Weights of a small GPT-style language model, trained from scratch on English Wikipedia.
Size: 9 layers, width 256, MLP 512 SwiGLU, vocabulary 2048.
Architecture: rotary positions, no biases in attention or MLP.
Training: a variant of Muon for these matrices, 130M tokens, 3956 steps.
MLP neurons of a small language model. Each row is named by its layer, matrix (gate and up: input weights) and neuron, and shows model dimensions 32-223. Each number is 500 + 40 x the weight over its row's rms, rounded and kept within 0 to 999. Numbers have three digits each. A neuron's up and down rows have the sign that makes its largest values positive.
Before each neuron's rows, "fires on" lists the tokens most often at its 100 highest values on Wikipedia text that the model never trained on.

fires on: " are", " o", "=", "ou"
L2.gate0:539480467499490486467594542545573527500456496548498543536492505519513538535520500522459498552477464518478549551489471519555568491551542592505356493507457503452573544491460519470497596454533513509497525475465550519445515505559488487483480483506537508577538523513518492513482494511571554463455531502506563448410488458492420503496485603529425451562536487572436598454442469507457528541475522584498481546434488502499478480550509515471562452491452490562471522524497500503518489472478494463407510461511479461527503463550515579479480554525472467489500449567460522509506524507419515460
L2.up0:521419461467511474492448474420503526496444464509579542499429522487471537492507483521481493519454529498514512515543510465391565449518520517589467467503534476489488426575471530544527508394558559540498416494472626599445477541494450488438470451527487520515455494461509445468594501472561466490422469526478534537513513460457463539493536525482485500584463447535458518451508560504502500442501534456491470498474521559590548512497472503498438453512482496550528482464508516530529520534492510544509513530502532429497500432436483559495452532512524449544454461522486518509505552463486458482

fires on: " ac", " cl", " ph"
L2.gate331:514586480544524453493483441475462465489480511533518497486485451503557461568517525542443456575504498456444528509534476478504482477502482491517547614472472473499529481492449530488504500513488488562553480449472488588494545391501513490561461501513490518484441458499511523529458522582428453526530436484534611505523480543497487501470477453486515463511497572545485452536521444455514483451507503530536499496529524509481455516415463499473510438516459460432538536519446485494533557490563516415523484500474535495449469521432547406503463428542511504591507526510455397483453480509524452516
L2.up331:481534569553607497513459510529547523542438520515505477547478507575457430511493475542492543460453515504489475545481560490434520539502470531451534497551459495497468492515496499551560499495575478460477503549512493583517537502554469441552434439526520408410513421455501475501539537513443506486482536534495482543545548514420501486447490498457521474481487447483472437452473480462459488458446541638517524470431498441441397534548487471528532484456468557503489504490501527555494519481543538463590571490569485603502450428460509405499442536514524477472477433511447475542458483529507493519

fires on: "op", "ot", "ev", "he", " |"
L4.gate267:523498556501494462487497501542558521450505526491508472516424546505496445571565523579491495505516492562541467523509494507493515625413496452469490437567492463450559454563503441513543525535514500523517474489477519527467602455501475447486448562509559472430466486564487480609496540378500506535488464464494484501536522401534496509511466501532540471423541549536537508507480488478511468554589454477472567467504440533439538530437520548549484453496480528554486499482542508525488477422545499505566490446452516515467517536501543545559463496532499421463506497459538492545496528463518491482
L4.up267:506532527567466466560532538472547446430512532525456523401475506529501485462497550556466478461518405503531447474531467495523486545541500462413559434441453468486565513518566447506519483568518520460488490515581485528510553527446455517476569504507486458494485452477573525469414479436534480480508562503444570473531530476497498480469469542584493512508505428533480551500453554495561452491518497489524528442463534519499528579506472566522421535513484499522548537476521482535479472547426443525564487479508460556531493454560539546484501522495447437542522566430550471511532603494497547546

fires on: " le", " Le"
L2.gate72:478508514505510503527495524432587470514506419474514528466520474518459564603488560525548491531546434540489499511444478479495457556525624509444516485566499461535498478458487477489546453522508543548519524463520515503467531453542463508463466595488482496525514507511461492490466526526499503556544465553532506491531541523497398511474582518543529455566497526413531486481514502514481509495505393565530441476519523491456449504553502416459590549556499474502437468485531528539482426507479531517508474460445467523502514511455498463529497570508439529538558563509510462507532510507525496513
L2.up72:538497490556504476473455460548437557502456497534526479528514505524593589480485432499467489502526513508545536491545512396441506490524518560541495466446513490473480505575559565596514522503485422548494520545475523507464471608529611513515555533478547505519475458458463471444509516532546490479432567464539491527463517491487469420476423537487473522442535509492463494547488506455503572512535532528489516542426499490545498507545475536483510541522505483528516477512508517503541519525447444455526424480446506500573498511511494515571535443486548481507551445486503486467485421461459413504

fires on: "er", "or", "el", " Ass", "ch", "eral"
L2.gate250:446543498509550467442485498446517533437456499530397500615556453532430508534525520468480495458617520517426553560525531594524544529508527479578490503457490470485535545526483492461488468536525513476539542514454476444418403580496446549476485395474502520467546489540515465431539512476547500571512556477548559492560472437530463526478523513520476490497517513558513478526534480541492442528479550474555542495489481572510465520454511518506556493538533467518498406529530518546497404484484538507498505422534527580487438578510487472470555471487544504485458515487512520560526493496479430494
L2.up250:460510495461513521456535482511543492462439529497582511570514491500435504451516508452415501554494527586513488463494450524469501529521515507550421520489527511542555490476583519475543463543560537462432459407498534472462479461539475482433540477451489626507552467485534477477446521450441492552476462526548507518520460545473418472491586494447447453466497459548493546482572572566488470545473487491444545510532477503513488575558519533536553471489484520542508405466490495516511502519499529446484525443552459592423484609455534456532530411510523505463468549525518559411462527486509541479

fires on: " Car", " Cal", "om", " K", "ith"
L2.gate63:570544450474497523503545502537497459500488567536538554464581442472512393424431542420488497458577503490534509538418536592478410453508497496535491443454498466436485536534426521509595464504481466424488465523481509516526483481525440493470521546568514509527480500533530467510429486510530537507490524435582485479499510500523519501516540467563471496542476537478475442451512564532494521547473484476519476515513541534481427487519492404506502551504530508538458532539578509509553528435606416472470515460564467529478554477455513493506468555487584486529500523571467519480510527458484561449
L2.up63:491489473505575391555530449483495506479493526469507534509438501520532446486464494488503539466541497491517451549501517470520509465535441532480583487454474508565548486512538511541543462530580511449500428508508458565476459559489455587482512447425569545536521482549580508500476495543513507474546469451519538537444511452463485483560492463431539395499481473406490468518518548491476497479588517459525586500486566468498473573581513518549501503471510444478488446460467494515553504465492494460536475437479530505455543414466503405452494594528456512494510515520460464457488511494463535449

fires on: " le", " o", " cap", " ro"
L2.gate247:534490524604473444497520451454436484528531503513525561477488508502483549568536449505511507506460454534540495514482522523513444513480538510468433498525578560501513514490492447531456483482486569478504568493455512534556473495475535506512529489484624435607479441543485385449461503486478505530518450515484559485475485414524491474528500487477529457498503430528503457457557488475511511500542481506475600451589492487517514505464436508468472444413414485486444517536597502519483550495501495495554478516555499513514500480466458521513550538478536531525503577532503479487465425438493529592
L2.up247:480481470475465495518477455493490514506513476546474582587503469503492463538466470497551541583518475481473531535422440460475400525482507468480553524557509373510510574497465512547537440546532531478542454447519498487511423560506513433483482522478448477522536562500488462538534516553510504432468468415544479513471516513567521508572500482515549500497487530489453454513515474496547502590578488554484479561472524441483458500523418463513459556425499504515510543543504529498501549549485529485492481495419485417581514481499510544433484506513450461453480465438457462457534476455542474529

fires on: "se", "y", "ge", "ome"
L4.gate318:513513467523498436458445479435490583486496472486485507542501491509542555477492513479559517523503480565478456491543414475546524507513459506420508575486497547409478488487438527479488508374492515533559457477522486500451521522463523459482425536550447534495493427472525505554558543455518471525484500561607523472490518501459550553474510538514457432496503548456502453540513487447468475416527508535531521442515525498493517490467517589497483438516526493452564495513464516488547526471499467523507475519434490504443504543524507536531486530503494540579502550476547539577556463424523534448
L4.up318:521549541521513501549499433572518554477400535454575479519459581546509449449514571490479508471490436480479465501484530504500475597520544481468476556509424522501491606490509541508495509427534460490513491534454559515575509478521511525455494507497521465508496459508507528563498438487432531470478431501511507420523524502425478487449482427482472464453498477530565508550548454510456541425525408446438496477432493484512600499470457473469533438581477572488557549489526517508462506494491496525479565476480510460545506555539485543470477431466561526462466534498504519547479518492531453514

fires on: "in", "est", "op", "st", " Conserv"
L2.gate419:406474479477477531460552533520526471443521427441592523512517569541530445522507505550432504520510463542515472527497496503451412495469574503524505495556471482445419447481547517570483526503483535548463482488533547476477453447594491483505539490536470456537490545428481501497449527561474550499540481491456509492504440501530505462437490520475467496475499513482533480449552498480499488458521496516567505486519560562528521550436538548414449514525442524539482487460489456541553620593520436478478449539557568588501434463490421445535510446455460482507496504489484510549524541500548567474
L2.up419:542491504506461476510532518477566452466478467527496457505572476466611437579451495529448545534479573455493444507478492565505509547504510522438504526526427476463465500521520474539432461453476470547467532481458450444518473483518471554569458476531454562445472459485459559580544525433485490498543539475492458480489512536487443418516533492538512490466490557440482506517458548506497536522491546498537539481401530506428540521517490441574501477485523505590518501480448542524521495461477495550521473533546438461473518496447473488565490454525468437505555516514521492443463484485478539382

fires on: "or", " of", "op", "ate", "ter", "et"
L4.gate344:501480496578465484511456499515434454542496528596455548507486525536502548489463488549513430411448460541501468535526559423521489476503499478437475484484467537526489570468472552502481467521469504489502513590564487566440490483481499521479480464516497489486479561584497527463410427431554577544464542476462482500485528507593535466543509556498558527482521571477469496560479526518581545509499453487492521461429441505487515431474410530459458468482554445480524511635505588547464518551476479502530504499573500552447547504470440512499460531498521531533523549486496399472502478529528534496
L4.up344:483534523450503497614574524447519515601500546594527521542496485519513483475523526570488541436481455469511549520574487435388519471476376455463554527437462527537519475498545542473519502547465461461429462523480584491507500473482516493532480468523494519424479526446540496487590509532580461564468469532471458520497513493510587543557463570468533575480495510409556493500425467489508502507551549507552505538508462543481458494514461530455500502429521473513468507474468520449466508543515576480521470528565465533467538539565506522505505508483507410488531480472503449481474430537494524459

fires on: " and", "-", ",", " of", "o", "us"
L4.gate369:477549533505509499546489529594494527531495521544535553449508519475458499497491454439509518483505460511486490502490432489559543520460511532502524538445444544505484464470525460498516521503493462522462494519541460482497476549522528557471465454451522550488494500463511526455480470572538447503469500515525520446474589507466535513479516538548481539491455475493608472479513546488532524463611484488460466475487534467537483510506594473550490505452521516546524471570455506482446483579372482600557508491479522482539636573582549457546553427462468547485478495497517450426462424488531476439
L4.up369:439552507564475512492549504506527470451543495606521510452474472466416552463505427452492458461533518518543495585532465521494519511495450455493485506493439509448515460530502495478535479516463538518465501449488524504520441515475441514482427473475522518504496570528543576520425535503523430443512447516506455509548564476585549515523576526452501570454472513372553489489501478525482468452456459477521443478521503471541560597499487463547466492526578523508476479527554502525468431541516499428518495484502451544494466476485557493468500533467386533450518533406457468480496491535574477550

fires on: " o", " str", " rece", "ou", "qu", " comm"
L2.gate346:513554504473470544504498494506575527568467530494480533526517528493544502521491440509468412590500463521481579523546527477599545580584510534463463459479461546460499461516469608528468538442483478548514478528565511486437483502482555567504505562433546464533546496551534467527506509546490481497482437571513519470474501465510430498486504486430417507534467487556524473464514530386469526546542472467519543500520512499472548451467477471489497466488533430515490539518454526523455604502551534493561526486521490481492485497502531489504595488475496523452543484544490486477459460572505414543
L2.up346:485507547485506585491480499533500510526490503522517546561553463509504500503530492467476499575462509474460537639468489516581492476472501455542470436495497510448505465492570534473525462531613528541500479453480504528459478578469500552504522537483511431485464555443432478492513438588596447521475520460469549545478442444440504541480542540450482476456519473558501502502461479464490510572499476576505482523539514513443461531483467525509477504523503536531482471487455533520421544582484515493500540520458467440458476553503478439571435549481453522510534468552472410452524502522542589471

fires on: "ine", "au", "ne", " le", "le", "re"
L2.gate150:488530452568512478490535492567489609455489528446475513467523465546435523467471506506510520423549549565594498488510540555508428499488566623453478500473575547427553463477532477492522566500499463479524461518542483561399545511520540490500531453553466483580521554503518472506540550522517425494550504512499454491469539524538544547469463468570546571427502542502444419510532506510467507419477491528480468479421500528606550454568522509502510509538526503536463466489469462468516515503399442467481439582517510548514536488518479495548482540523409531526465540538501492478559485474549585561
L2.up150:546459484497462506510497475469475560515590533440428552501549505530539514486519467465525496534493571422550507558551593482491496491531497514432535476536560477491526512553494489536523507465532522527474467521520519555417451537451527474437511472441471476507582505530448602526512491485550450517529554437509447522502573539526511520554475466580523498467513475442465492465557562524473512465465460540503516471519424444517537510522515503454489485528532511511558525447490444482528516566471489507565485516492445530514523497525499493508553536518419504570522519526505434460459513542474521470

fires on: " elect", " v", " ch", "lect", " gu", " ac"
L2.gate370:461606511502478474507464502464535537449474520454512488522508470510455512552557513487422513595518537435488457512473522523498532452502483537439421522537478497480451511492466503471503483541536450512516480487547532488492541494474445449494448503508457571549547492504520429549529471432465405559432516475532511487500444477536533474468517427467540500505496473565444504486500439445527495505459569475478418487437583411514481484421420462511503425504452427435548549432483477440515552435560454471525474489511466494485547493495515502513501436504456592424552506498507438551478579489547524493
L2.up370:520527470569380535578496449393552503509480481465534483590492566491493473480453485450443504436512497489472566488427537516497514520536524483549497542576524517542505430485463483506500545533539507503524450571546530543454489459440545592548475463448488484521481515537518510491534508461519425525536454442474520518436543526453478544502491520474526515502559474592462511512522552484519472503525532530469551487471416468492526494569541542577464497442469471590456444545459491488474517461491505484548459438574502534520531494521472493509521516509420582512543510502483489546416494422493495522

fires on: " (", ",", "us", "/", "*", " and"
L4.gate290:590531548567499504503411481495552474493488475474424493487555511475537574468544465551516520541518437550494541490480514519561539469461481500529505508520453514421487462440488469541518439492531474443526482520487521426520530498532461570520506543543555564418477490489538501463508465541486399551482481556462499434511475441489451595516551544467511525525491484471473520467514598488606564470509483435530517557542478473509516488491506477570511600528480494482532467562499469500517507430486440542585515468499514469554452554421469477476522557486493514495491458507587506476533506468553522594
L4.up290:432519470560475547507521481504530550489549513485437451495456478501456579468441565481542506507467557453544537502493518549378534539491484534469573523548401500508536450437515512465519527466562517510491501544566550489484515453513442503516508428506518474445503508448512557474502528502527481477562530489528520511546513566506606502446474454492450481509509491483522467474495554480523424507498514493520454487490536524504475542582533581553519587543521482457552484506510523498520547424505515519508426528487486537482563501461544441491579495485488494555543529468489465562586499530538457475

fires on: "″", "′", " age", "ts", "g", "ial"
L4.gate297:535485500445567494492481496547535537568461529489612581465481536538482557524510521529509498537470543498467548430468492471424407546468505527479461561535508476447492524534515494469521495533444471516482482419480531565473479540544455601521541539526529494509520495492571530505498492564426574500485502520547473505466487444486458480415552567535579518477504440431503526516473488516531426515505584501483466490538471506426449433471533479509460488522498433496504525524457552493412550438526443432494492570531474466488576508430516460474441538517512435552500537537538517443478504572554490547
L4.up297:422483494536498515582523581434489497534467491477545528430519511519526502504494527579523574524541459514555481532484487568604397472461533485558431509527481429456452475504497456513458560532517459496524479539531475519510519602487489484456517516527528518516455530484509503562478507527526480470504525448586572454479519450508543499531528570567501456455485525548510501491499480515573485463526551518542458523549500450424513536496481454447517469556576521445543487505511382531473485445469449446518468461477508527535456523539452500478513493469614487483547435478583522453566487510491527458

fires on: "\n", "\n "
L2.gate406:513512575459478481547532477552510559486455483591563500465485492449465510442507507421530431533466399448567516495555562558546493533429586488428572559546529446515426499486491482451439588548509511535530447478497536445450509522521522495476459485471468535557496469432586502522519493518510528508551445500537522516532505465499532477562476482470492459494576464459543510449496487575496477575476488455504468514488522498474515450499502516502551559576485501505516448527570451488489506474519573493433432453538571521521593429476476436508471487536489485424474446533523516507529501516560499496
L2.up406:500474517493561502501417488476489481474501599552486518573477503504425490551454570463548453547474389459540433538535457519415516558455546434504457469453546459508444512477428491486551506437516557528547590547569476439479461519505496518482585503476418490499440568475465568521517466497463458466516513469466437569562478509549480539528509478478515549510520473529511552465522470541494508540546509507539415521597521456480499558444510531442538478490550457470514504468529491542497418517535523516499487490532504488542547512479491503535486420489494540522531563564580455505487491548529478505

fires on: "ic", "ese", "sh", " to", " of", "ric"
L4.gate59:458548467543467533457523481464529462565429544521563548504520481551514443471468571474500525560521494517477496448509493554495551553509522436426537439510539518501507570494532522569464377532591487449502509429555533520458524483535418524495498541485477519488534491515473493526502477540508494494558468508455517488478524560532514551514561524492432473459402416501558471508506427465505539493549476437458510530512574509495549558583526458500485574469503462497540467543486466541384476547441467566488494497539489512457493506522520508510424485455513538544537554448572539581503499432509479500
L4.up59:493537446502501525544462520477476460452426523510502504402496493538455465443531541521483443456564435472598495500510437566481517481491559497522548469498465507426446539471560533486462532541533524523433505499501537482490406481561465474438458492491459385539496505496467448550482473468470528457526509473542516527589502506555492446472387463433508510557528458574542462508504532482470574542603480518453552474477484503509507458553561519491512456546508497468430479465510490453548494546518488467525415493506563512550481476599515448507461500479516498492521472453455415480475521509553452452

fires on: "ys", " family", "en", "our", "arly"
L2.gate438:453468531489496527457497427422505561454529437587488424456500522445485472487420522445581495523431481508502520568465531579490511484425514444457530438451452492448522520505579455523411508465464453519531475507522502473516452498455569448570485522484517479561485522520441452481481515508470475557516493551510490516526475521442526501484495417513495456517546433479452517499469477448492504521465470527499563461501495592418572461466458506450526557536560460518501490526485534511540466500522464478488462472509522459464550429458522543455527454470453511474490477532409512440470556531498471503
L2.up438:446480586510540495558545568431535488545547448518459491476462540505469477528481485494512550539544401563420506523530542485501510455454497508482496477499487467515505512501521603506507527406549478486448422515421507528486498513520451470433526396453457465514485461478481466561499520452597459546491524516440497468514436611444501470431527437484556485451476444526467464468444537468526502498502490446528568497523440535470508564529547539538539529499460545572486493460515530502484477511480552485483395563482453423532440512493542499465499566468509506526465485515519491485513587519482464529

fires on: " for", " of", "ing", " to", "al", "ural"
L4.gate3:475485485527513521452485507519532499488475533477512460487544468491495451567489589488567514492476498506429507551498432506509490503430482466466501460482505497448515498516500542470498494480527517423458470466497441467445509535470457587517559514474496544570488548529424499480535483450540552571489596442433493468513523488550481523450494569553484567449538550556523468503584449506531488497525424432480534540511543513547544498515515458552505535570515507488569432521493504526500520507491554504553534558454504450507511456439530447452425487514539532472561460437537485473452521525522491532
L4.up3:525481545526511553434479550514504451534430559502522499474541478555441474528467455508530589464517507489493516584439486506516487473445551545456472456547455516429437491479531510522480523491439505536550486450475513462469487485516487503412485471456487511465437565555461524529532597507517538467452511520451535510471402443465489490513454540550543487418507482594508541531518478537460402495488531439539541474498462463541576488413504440478494525515561539515454452490506576490451523509515492559468517479493503513495489479501497495510569544423530516590499474417507498476503491516559461519

fires on: "op", "om", " pro", "por", " with"
L4.gate306:449533502544502455468503515502504550426537440522475576483467579511500473481555507562587514540484534447517510437447482506474462592509500385591554527496521476517486480477569567531443485495489523518545485517500572500494482470481474528414517547492486532427547502464509443465535495460533560536449498461547459425583552496483460504484492537447456499543531566558474502529460581435500511553484528514534582527535511528447534480476504595514449476529547526557537500444497495561480574488492495527457473460498529520445511463545529450464535536425486433540540462444489583505535520471490428496
L4.up306:446450563550537481413444512516494511529511427454556517554509503440483515448410548519463497519468499446532533503542503532470471533474510485479538596571547558483478467481563541519512566523491550504460529517588530492445484487462506515371489505513532538529523482530488503488460538451476526492465456476505501473555560487515500481466560507540407472472472508529498504518448522436498481478559540423541593442468465519496547459509532526490448529485530523514509523489509502499540512545507449494518435496509492505578596521531432542473459509558529504462468488368556471502518526492543525471

fires on: "or", "er", "h", " M", " oper", " Or"
L4.gate89:485466487450486473517517498493543441499498538519512514538484509475497492472551450534518486450505495559497564424497508492463517478438464552540546535488454493453485489517464531475587581514501443452530491456510450479514577588535478493435476553466509529470478538572535435465496482468549505556489521484542480517529466459594510522545590485500432537523474521473512524489542518513516569563537490519520577457546590574501446472543561480498519513543477510504499431515468459556451532479567454487496382492490490567573529505511534525551469475512476481413449434496513448511488573524451473422
L4.up89:509575509477506473479543508485601453502467488501467507528475466493530490463438501466437417455440502524565530439576506513526520502446547470547519516510492416502499472552483471433601540483471453445524492555466561495465512488458513527494499512564478516552484455478511428479465462447533495449491511451529535464501453483520428408501563464536476435469511456481477455534547544543546541546491506518499574434478461546471522502483494432489448508409512480460516523511468591529520478510537505469476442440574486475540570522516528464562514499461498459449497535520475521501474482529467520421

fires on: "am", "and", "em", "ag", "im", "ct"
L4.gate336:463374447483417494468511497524442524546546466539512479521493509479564546560539539548489446460512556536483506486439527509510508483473524474494445574514540522468486477489502519514524524542482492561497429442503444501497522500480514491479368441494556508463482540487551521411390539472496595527455555475484579504469508505493570487488532563524481523523513498520558539516502469444504509541536561438515483542485456551486491542505499406473445487583535602481479517494459555534436514536495538539441447458555526478564472497473501467441491420567508434482513440507476542538441553514539497476
L4.up336:502504499492603546464429473422542489463492457503508483519434508419544478469494567449538537480547485417457520630435522458538503455563473491434480467484551460495434479551551466517504515493524549456516496513429567477499545533466516480488493493497456521503553517521495517477477455576510588555482480480540498480498418497470510467453439554474510588468508469468609530515567450475472448506486501485492492527460493469464534558396485489467492514504452545480576539437566434506488541461511561520516450422513505488517520514514453545489484442425525529480459525522491508519535521515510536475

fires on: "ign", "e", "ens", " house", "ip", "amp"
L2.gate496:476483449518482483494490486498481539449468503486552500537467537418500473518511503518495480543453506464473488532508447426501505506498429447488510388605538574539525460480558483522531508447498503534436491505550404507477484509433543526529520512480468520397544465546444519490476503412526487489510479455474536441551485524526518527449510511551500478576504534443486527521499464631413518466459439551510538405587491426500472476551565488440509534525503504436631493492546532525507438603523542508526503501412493488457491523503465538520492495451495522500504455480527457536440440504550569573
L2.up496:431515474473472500478469573456491512494421450543619539454448507455531484447439506498508453447496465448437439558462553485461498498526482546487554465485494552456465510467451505484447519516490477493420472464504518555528484546503455524540476481445478462515564550459561491532493592490477542427510586500437501522499514456511504520486478411509500542584493526501504504498506505586531479482489436505498459566551484477462513489482497520459466441499522460507487539518541426514526484495576488482467518525515524499502551506456473533486499501476499454517495468597437540497491496565473518539

fires on: "re", " there", " le"
L2.gate387:466498526508484513496424580463460520476573437488508505518524513536506561543436481492558540513535480481500534444550451510511487469544543531452470476524500530508508523545507497477535504471506486511492478485437464556468524495491524515507504453414555444565525558488469442506514459530467482581560421502510536504439471481538416543559419560497554490433538484458479483527444440450471465498499521531540510489477495519523485533472530498495483527572456455478408524411481477495469503428449464505529392545428442482577550525485465501523563473502416494588549533571493453543509513533471564503
L2.up387:487569491517574526520436474513505503410467527458510544462547545500429505509436528532479535503483502432611441459486461485523484462521522537557501445491543497536474511515460488586462474504500514559498523549491483499450529576517521519520526483478443560506549479522492512466592469537533533496446455528498518552518579510491435455483490560465518536497478465504525516444499493454479547567487460477466485517493510504488505514509430491539445554466491422497524531427514541543482447615515476494450457484500506484530565623510508591560469517502500489467589619461461501476456470493485576488

fires on: "at", "st", "ib"
L4.gate178:473501501556531441520446438508459493486455470404509438426492494493489433491507518478515467503434463491466516494533519568500512477568447458560494510557495512467482580520496475496525490453540493456532458602478556559514469587523427517536535519570428476444536525547513435494519505442607544474507499436531434524509461462520523430469490516518596511506505482481496472525507516447543481438534517487559561479478548463468408488531502482449489468538423489435546366442526559546493529509504459511547446504486517571474484453512526440470404486541479480469528543486498480463506494494501494517
L4.up178:486479497551518491600481512492471578503498447449534504542514494502460449531511485535471487528517556539517457488498473509504538473512464504512490463478560569506552536483501509482520536438491449524515503569499539536430481451468508563558514495470584483510440421439400479543500455516535475539504489508570485559522444474444444537435472495531555478530523481457469498513469549482498525436498530434478534552506557515541514561527573431496502492541556507463507488513511547524476529505487439424536459508522509492555442509388539511478492485453513569507521484478541478472469506449454497539

fires on: "st", " str", " st"
L4.gate221:514561499476440554463479493463534511537531559410570473484611438489467497580574554537484512437521525563496440527484521459465461542444519491435529473482409526425525494474562545561529474492489537500527457548475531534548423504540460533520441456438481513478586500463513523483531474443503528547520492488522501446469521525522479477536539408431543472523512479491540540425516533441489547538482514443455519507545478482526517493484517529498522515495516537495422471481500517512446550453527483539553531453496497472509493429408470480497571450555543582523476571511537544508517467457483494402
L4.up221:493497474533519464430513513541488532476541497519530513430508507553502488545511568499479504512560500506499530514480571529554569539485524578508544475470491484498490517515478469493481489505576490506447479492510504495509544549479497488508508530418591438503488505458508504496445545455408559446448536533575469463490542565480494508492510432487489524534603531518529504550452523491518486418543491535506439485486514471496563519509601458535496456513548592497536468554537496480531512471544464498539509496493504477601503384471472447485431497569440468525520510450556481397490436451497482439

fires on: "ed", "″", "′", "°", "z", "s"
L4.gate111:521523463512591441505563483490515481540498535494545521484560535518477477555523489538575479541460566518464483532497527582444495529457493515521514498561504510465528482486537571447472515518470504470526484485510498574533467548488423527514427523472499445455562416558456479560497515462521493494456500421502581481426467465510505457577518559536594446475515541494450518464492516518539450472492525454512517522454454522488444476515547454513560549506471469510510460468521456621491493482589498540455473512554557473514529521510457534390472520552464461520481574464583440496484513501468505417
L4.up111:484535501532513512468567536488497496574531517476514466457467515482505470542539501512501545447455465507455455552567530493451523472582517531485486412479405519479534507476513485590479428524501564526529498499533526524492534526481463504591459476499514475501510455506514529580428457521554507514537507440491453613472467536533538518555485530503527535469448446556453575464500541443519491519494569488542551580588515567481509496543490477481530570576461504496520467491577508545505475527488530441512506487471411472466537463492519549513472568432570491409507521502559532512468574495446483491

fires on: "ad", "st", " add", "est", "ast"
L4.gate185:465481569551537461526485551487473597507479479493537534531547425529481423476532520493501490493517477424492558515539521495426540532471499514520508566563488516449598519503502483527483569535503421532442506492499453536528516482464562481436478548517514480547553451516508503454489507465563525557566571499500504513501484521474472555521477538435559553466536530574542511476454474567450434410494459477501477456541494516515460497585535464512574538524515581505472471473512482467476523476481508417531500548476527529475446467536503536526514556433496552489472499491464499458496502540567542567
L4.up185:444498516482501472551503563468523539509477461505499467446494445452480476553507556531447469511535422423510569524514538493450506533497484535481567472528471480551527508458461522471476502547493510476435492537534491491557469491441486509484484487534481542516514486496445472503518537533483502494558593495567462590465479494517444489486492484484458506542464587443465396585411564448483460504522539510470447583474515477523539493446442482564536552524547420584485444474454529474484497477486388581453484494466526512530544459460460440566550472489497473502544539430470574499471468489534487448

fires on: "-", "s", " Christ", " Med", "ic"
L4.gate485:540498564436535541522466557491515474513539498558526554489463504445442476526504435490398474499486493554520529391481573525503478480476479473497533492488541501536446506517489469409526498539475453555473523498521484478554434457544457516517526549534574519495435473563519466500477539500528512502564437524531498491500469465502532509501527535434451525499502490536543554496521382529488517498513430472522621477549413543530537533539495514500491547563533463500559500507550525523443503593503537500489447466477606526425526473572439505437531518464522480505482582545509533495481539487471479483
L4.up485:495515457523490509532530467513524570452485452567492460573549461505498489531514482464483457469537515520569501488542509505383528568499480474463564524472449487534480514551535471485519521537466549495463535482546459513473502532535487498559492553476590455507528476492497534435484497554487536547477453491478573493476521519440534469573466511548496463556437545554444511547491519474459534481495519428555426460486525550575476552496361556423575467445475541491522471468517485492467380499526509497536455500480467542528495516569481463525526486441540487507546470447567470563494511494516466536

fires on: " polit", "eth", "ov", "ys", " family", "ater"
L2.gate79:477527522520567506510509505473447492533517482489602514480532520402412494444487519508492525528587485453519521529465522468473534494468546448547458464500486565496495521465533541543501491575502512482462368490508507535436518560492485423511572523504533537489503494453526542509464498440495429480476499558504489539557444528410524527481548538581531428434455463446558582452424508485450550541561575554494494483568501493460517476505414549551488490502511497481489521432557482569512431471506478526521476542495499468528525556426499436460465521514501481474554456501488555463475534535544437516
L2.up79:525499531418487505519538530429549486460511510455379460526536478450467552499544514522487442524579474449453525452544525488457567533529488490491493467530520476500448539453512442549494509441426510498526406478505450455438479489490581472474507483445422405443490482486595478490500492475571524499470528493492416500419492532511411540510447518551524496414477469513503610491453600476508464522496560470525474482472509482413509477463525471512551540530493513555482516489536506518458534544489506530444480513515460454471492482458512559479552485486482526522514427478521537501571537547509497483

fires on: " str", "est", "b", "0", "st", "2"
L4.gate472:533505551509471503550475472547453513446484554444491537503518452507515488454559594508472521469512471473495427536505566488475466485498544596561471529519488511445499540522483426558481474460504506528531518469474470526486498487528418523533513553544547505503512481521495489515508532550500522437554528450555531481513508561522485397470553533447519460441490561489549513441511454430471514541590525450437537435478462511531482519471458506463496536464413543426490495534495593481464494503499497508585535488388565456525587489470512503598499457556471497482469505506491510515451465451518423513
L4.up472:493510541556501517532547506533497539430468467526501585505481531494512455581545489460519444412528441544475494449505505509477558544504465528531542508507528540457495584462520423501529492440478526561477567557503474518456541537471503496416481501467493482379462458472502527508450517583499509497529532478549549521569548541458560474567510407494505571449413535456477504541455560453391464503495438522554521438526531537596507450482513473479472550544529462538521483509476482483469527477468444457550510448499477521473488519493513508524500537441526540525547497508443497545460458541453427507